python train.py --num_hidden_layers=16 --head_dim=32 --intermediate_size=384 --norm="layernorm" --norm_eps=1e-05 --parallel_block=false --init="normal" --optimizer="ademamix" --weight_decay=0.69 --max_grad_norm=0.5 --warmup_steps=405 --decay_shape="linear" --batch_tokens=32768 --max_seq_len=512 --doc_mask=false
MLP neurons of a small language model. Each row is named by its layer, matrix (up: input weights) and neuron, and shows model dimensions 0-127. Each number is 500 + 50 x the weight over its row's rms, rounded and kept within 0 to 999. Numbers have three digits each.
After each neuron's rows, "fires on" lists the tokens most often at its 100 highest values on Wikipedia text that the model never trained on.

L7.up347:504347485541448438543482483384435474457618595504558504481475546483411447417543502407551534446448524553434440529437459577499469481445436542481500452482563497496495503598511521433437527506583504538462458611576492551534472450488598529520557487557525449520502531576494483438525525455531540552474489593505506572476458472544409477491483534530522587409542482598544569507469515520481427566510
fires on: " He", " he", "he", "He", " zone", "le"

L6.up156:500455436461488569503489547479550466356477462472506518551431562540533414515511433489512515484542459527473503534470609547426375486511459490512531419504568476522544513500458555444559508439480591453459461545506558505460428587500475500527493439359491580534505516546570497406496476544473461512497486563521502400422485489413485540543403601456482525559434544437527512521555520519496484547533
fires on: "8", "7", "4", "6", "1"

L5.up205:571518490490492629481556438561520474496462383528514569548612487471511424473438471570640395473485415526438494472606469512467479428551553486463445522471509508568520505548450610417483470462508551462469378506535488417467551501518526515502577579538520376503439525422576550517432490495541567545426485538448520524505433483508462569466438493497440405409474526509537565587491530519482475486586
fires on: "1", " as", " -", " of", " to"

L12.up241:516541472509576491484532536443455512413412524579458501456491452493453457426549526447503458554475503516518487568461511464481532523471426442561410527495533554511570495457416467439579502482517493565573527540626379552472599527520537571466501552377459551490464536479503558483480451477463519463500475531595426492395468553388535460547481478492576518539455529520586460511548530585490526547572
fires on: "3", "2", "0", "9", "4"

L5.up354:524503557400412533467474500494501487395501402509578536548462380470543552486512497547497592351443400542488497489487489553514455472477527481490419512470503436435393504466473475432501483426495535512437476460557509525554445509482553578511418518513415433567451474489471588505444531520535579544428467495467595415524481438553523437576554471449476492491483601522411489446536548576560493467491
fires on: "-", ":", " of"

L2.up315:494530450471530510599415563508466388518589525545445437543495507427523479507487525526378620471487482506513500468500442556464531560475432531478471491537565570407439512495482411552498546498527375445554511565436472490520464509562544408463433500416465466580479459460444545556447520477448489410570422483591545513501479578413445506533519455491528495561475480525504462487486578528493550453613
fires on: "an", "o", " |", "n", ":"

L2.up336:534497461513510528574457449612433477479546503440443505462542526538491470482550433510427510511478459601503536516609518448496435610534431555503564473463513489491577479499516473487406547531454424444439546539433454458526494557496561379448538531456450418514439505485502555561521527600406458625539466484443450472493440468496501436486535497501465591516470534553539492467490551438476511514594
fires on: "h", "ing", "ating", "in", "ü"

L2.up316:560472479509487469426513535567542481493524481491498616484480403504425542514460450462520470435522503521544520482544502538533442513590489528556577520490477483498479491490467602575466555477528538477442488585459582407504464497549457443520584544482534470551458464497530497460502540564507477598503475546479579484430489520545572504554517512487528456414546479600516554537562508480541431462475
fires on: " of", " from", " in", ":", " at", "S"

L8.up147:479497478433477542567475538545400507470541489541550558493529465419579453465542392543530410499502436523455460483518543527437500490521553483502539523452492434595549530561503561544504517452494514484551613624561498547382485444532470420472485461471408449491449559412520547457546415417481556465501512497533525449515481506539512520500475496494464570601506449488463440567534606443469557542481
fires on: " |\n", " ", " +", " |"

L6.up52:448464508570462563463389472457456510482552588484512475552495504478491517458558468518505579462477506535540465489501539554511470486439509471517610557426460392501509489539501490486398497454582592466535469521494518607496520464521473487432568440417467429582534562433550525433469439541539544399463428493598442447437513479430370475573480601419490536531566599517518573532560545580542518452447
fires on: " |", "-", "–", "u"

L13.up83:544480521453483534565459494466500477471559604511490499522505522438487485465506437465455378415479514568503456453528523472463615480528479520452461508393491570516479535508463468530522495483491503461475524452494538567400514504533581470477440518452517385452481477450550422429542550464537545520396443503585577434454432539415505392567458476421474557491489477476547566677469562531423562510508
fires on: " |\n\n", " |\n", " ", "\n", "15", ")\n"

L7.up129:489485530434453480485500517577522510495562417414620584480454436521570411549490477589500560469477478571479516451603490565481449525574470555544455446491459537437466497470515426493541480446422408444510502520485430478536490508499459516524620582490456523506498487417539489549476532498517484569372423550551464418509478501512501480540477534436557507483493503615458599499557556482476500574555
fires on: " with", ":", " find", " using"

L6.up176:543533470505538509472528564432447475496570545570512522565528547511465446450549508514481518472483508454433492392384519584480417449520496540464594469415558433478508492475544551461505619514480430513446437487591558483478514558512495415505434474367492511502443543416562499483567453498498585514436469529522443455534528489462489485450385482547384493460580489471534551507550528588479463555551
fires on: "-", "C", " later"

L8.up278:627543590550612504550479480529484474528501501489501503466567488541557439442504439489476474545440484470457479479487510485475480447563449532513486500531484475522585517532445491624344487545405496471449535496486534561468500520548603454508518535493483469524499552584449498500523516435463530524429481466537508483427454558516397421493488500490518524472442513507557535521378579553565424595467
fires on: " ", "201", "200", "197", "hed", "186"

L10.up316:503480549406410448428508502484435535581556428604623541564479457523561473510568588479562523404448515519535482545493516521485469533460503571569449547448455463477531493493478435548471551531508485435548508523491466518515532545561515479525520552490509472540565504415557521428516593450484557512423511546447513490511358513510490536483473547476545507495559601597476432504506543558484512483455
fires on: ";", " |", ":", " and"

L12.up218:486438386477475542554494511464415442565539483475626473539509469566609486506492523510570562420471424593526438408437529600483548473532452466555519534561526475461462461591497508530498483506589544551406524572461462477519554609503525490483506423596558491551542558546486432494585490477395564505465501509494514484554495471535515486550523545560450514417466519555492582481464457436520502478485
fires on: "he", "ou", " He", " Che", " Co", "g"

L9.up33:549518480426506503498439530495462520471483446495536457524534488577467479587482531503519509487579518452478508532397554475603520414508486507525454461572485544519552484539566561482501544574511478427521485607551468481455537452521514586570476482486432478394527518433515539491541408518542526447451533520516511378439377513436485513467516508480532591462440642606567337540495493530523488566567
fires on: " and", ",", " st", " in", " g"

L9.up176:560547524398514489533520533413413587435504464416472559471590485491552503562503561496537522502510495534421491486438509519516473511503462577491482505507481528489569413535508461575459556436536492459380448538490485526505594552481480496461429488415540505487553531493493481395453408396460493531548495543554523490539397636478539435537487538430519510591563570499523507530389571524485432593487
fires on: " G", "G", "ing"

L8.up262:505494458493530449461598507543432527480491440454537520495518523591527454519531433551464508376428402513489433507515505554544451518561471573488488455522501474467458437561527560538468485390483545459471529507480460507506530644516496477512536514493541482425537475558650560494548491510522466566385388539601673374464505467403461554542402515453530474497471476586473516522497520471586504529483
fires on: ".\n\n", ".", ").\n\n"

L5.up324:524514497521526465473507561445502565453413500599459529446407602555539474586576509446493431553446533536461415523517523529460506513493531477590517478474499441495535503523507538493471482376496511538500476509491456460475561475527484495501524489412476554580560494549560557524559518485455419463446477553548492521396598554459406470446455526436510506536443569502595449506546460540519524590543
fires on: "3", "2", "1", "8", "6", "9"

L6.up129:562513520396554439523449585487447461413479476577555476529489465521564510525582478524503539415449475552516481564505531570496432434566441522498435452497464433514549516513393526501477509494495498374421535547547411477504559498586475420537527529431431547468594490436595528438563504537570554574375465437524538418588461437463479510602500509484444487490511445529522540503550523523504486482565
fires on: "|", "-", ":"

L5.up204:515500495420490439545538514530371485483640485563493438509439452499543618474479491449549564498403497479496405502576582414506470448466493551512463478539444506459532510532461511388534560510419366561570543540557445490507617486442520485500515578566494479537536631463506505503547466482499521451395501436550488419529497442443376536505437558510536483419516524549536496534481544498531483542543
fires on: ",", " with", " ", "inct"

L8.up151:600549514488501549462448551492498453489503479574507537465547505564548449420504429550475569450502435555493467560446489523551411445523450540465497444560474538504447432497423544502504459539479491508505505547564402482487521576513534494527557502524496545544426615508545564520520509419472498559489522511586552432516512513584441503545481635424518517430492516561593449474523511430536478544477
fires on: ".", ".\n\n"

L5.up94:457525453462515472546484545421419482584567520501566525471468447534504503505556547449533461477443473544551498613462487577514451477502477600502533492469480399480592537530485524491477486438492526550511471506462545465486478461545458483498599474528548577527555481407588519465507386530443641457500402497552508486399512462525533460512565589451468545500621438544494606468507462579514528434498
fires on: ":", "-", " |", "):"

L2.up1:565564406518470572599454544572417519480562476550442600509537468506592510520501401443473544474509573512548520517472479535564520343466428470529505435451450580525481514543422538612488561481563391434482433488473553578492500572541483482610511474498515485587679527450466535383489482465463470600508507478550552537490554491463451496471455442516539579422523560488474445483510558518520476510484
fires on: "ai", "at", "in", "et", " Chinese"

L12.up44:607478429485458604445491462432469507503507487511541487449600556568565377549540583498456402586510423493449497515460480513509465545535444571491451394450509524512469423576482564489460469460596537520595472462479342585505504501517558415501442534453500432504552479532494430472507478441530537524453488464502567484564454514501502568513460482447521451566476491457523500556501514529552489515493
fires on: ".", "-", "==", "==="

L7.up276:613525462419539421470557438574437531421541560456595444494454428556516462453683449505462517495464472596513464586474485462554482509507471579496494594548576517447472522547501450508503511467522498552444560495538414524498487539498469450485549497553489535473451553506543496571526564457513489564437424494529605495502512450487476490471421494482456549513579446594545555504501505474566542494522
fires on: ".\n\n", "."

L7.up228:512470523557530558535480516547526559543521449431553587508520561477506526520532504607544426456451480489533475474521497501509444466516447568559454493464496582495478530610419627547430477498468519457473474574506422576480430600562488516557538537548496525494522490477525508534453550477459501584521456447424517421473444465462539474587464529477603559692504527483499452454538541554513565488463
fires on: "ed", " including", " published", " created", "ated", " defeated"

L5.up338:462595461426398521514473574509514508456511449496619461510470500452437518491556537445526598541515495435521507571423631525541421421548517487545468502478432449529493490495359483551504465441523380428478563500503440539481560467475444476454409557459424600533497548485525559467454435515540610551498484501547555361495449484511612456563463487486466497593510537496492581565512508504489440447526
fires on: " on", ":", " in", " near", "per"

L2.up253:512478550440476559483380564470463453462515416517519467448486452438506481620518493501421488428498578547589473396575451576454548560583485522646562612488422461461560536522449497558418536621397478474468556520449628440593451483524521488455594541484494542557506485469468610484492513505487499518532453541502510528457464484478427525478512465491516526464546474619494458452476460487543546419509
fires on: "–", " in", ",", " |", ")", " of"

L7.up372:525582507513571511473555600458468543567409464534543422573545516489456425569590557518481511475419469479478495402510526430517478477607466472480505438362547481522422514520527443441472534558452484513432604474560471522460534561485469446551409495436482376435581478449522490448585485513506624541442487517540486577551478435445443495451381460480516498553504495505473597498519551569491484554525
fires on: " s", " S", "-", " Ele", " P"

L8.up5:627594524512611514528528494417422487450575499572454486520590496605510514526604473558528528467498421522436431457466545572570453500576387497527483401460551464603467472535468531537448498547546511490403466487557478441530481536520546461528522534410470482486497601432474387500454436497512524497432448515515525421459446539467459502479457502444422503466531511476570543432518503478473511600477
fires on: ".\n\n", "|", ".", " the", "-"

L7.up262:592475564517554460485576486492451474426534486555547545523569478552569523523572481541507507421476469527437373522508418534498456536500462552532451456469538490511493467452439519530512462508480474435499424477556500497460448581534607477503464508405497448529471595460543524553518441423562592562437411523566601455468493495444444508543455604450446601425542491497471609452508498496519512499435
fires on: ".", ".\n\n", "|", "-"

L6.up304:595436486483487463518437541474422581467503477509476582552461553519474483559465506433473468467458491452428499474595505526408451475553420452457492467562519428507540488530510560629482563447463533528543511524504440496459535440494512518514476487458487426435542466512455478440535484484553443453413510530539487402458440507483475557584457610584507573484438523499573433552487544549587488591577
fires on: "0", "7", "4", "8", "2"

L12.up202:546519495530564461466506529478481489473496527557543500527569592526487376544436511514505541420577461500472591482386489464434510487498389530476424547476473477442535442554485562478465531463467532502399530503460424600481608521492588424517431528439500441515576456595498482550442522501433490475407548511519460476517579588487396490515366449438587529601492564470529548524471587470540554555569
fires on: "201", " dist", "st", "200", "197", " Dist"

L5.up17:480517502466470524494396524508510495586641458481523441452507429483496459623511514422465509457516459425568509502491614496514434510560520555523508483468522425418525448501456516592502542487574483552540562496445547538548446489513485444553524561557461486511508590437565476475518488469484541423469479490493484470528449584449459530555624496561553528483640465439445548476541447530444516510507
fires on: ");", ")\n", ":", ",", " Mount", "):"

L2.up33:551604497497585468506473471481467521499479451520439504474483506514571515524529423525488517509557583519503529479496510560509465551572498455505472364444534540509484513355506571604467559474499487527578484501491522492472445477550516524515494543514561496521546542463412524461558499474413524516554460529525571592551449528587465488393434506471476525442483577478610441494533546571519578583461
fires on: "in", "at", " the", "ict", "ore"

L9.up167:485450475494515531448504517530515489463593465521449471568454552548478504539594498471517527525439529541371522513558497432468500500505513555408472450596473516473469429493511557444565519544451442410471442503510499519474486500540486501631481575421566496409530540491549496472482469399552415565437457479508515439480464584476480474389495510467527510439567573608484463514482521503513505498500
fires on: " In", " in", "E", ","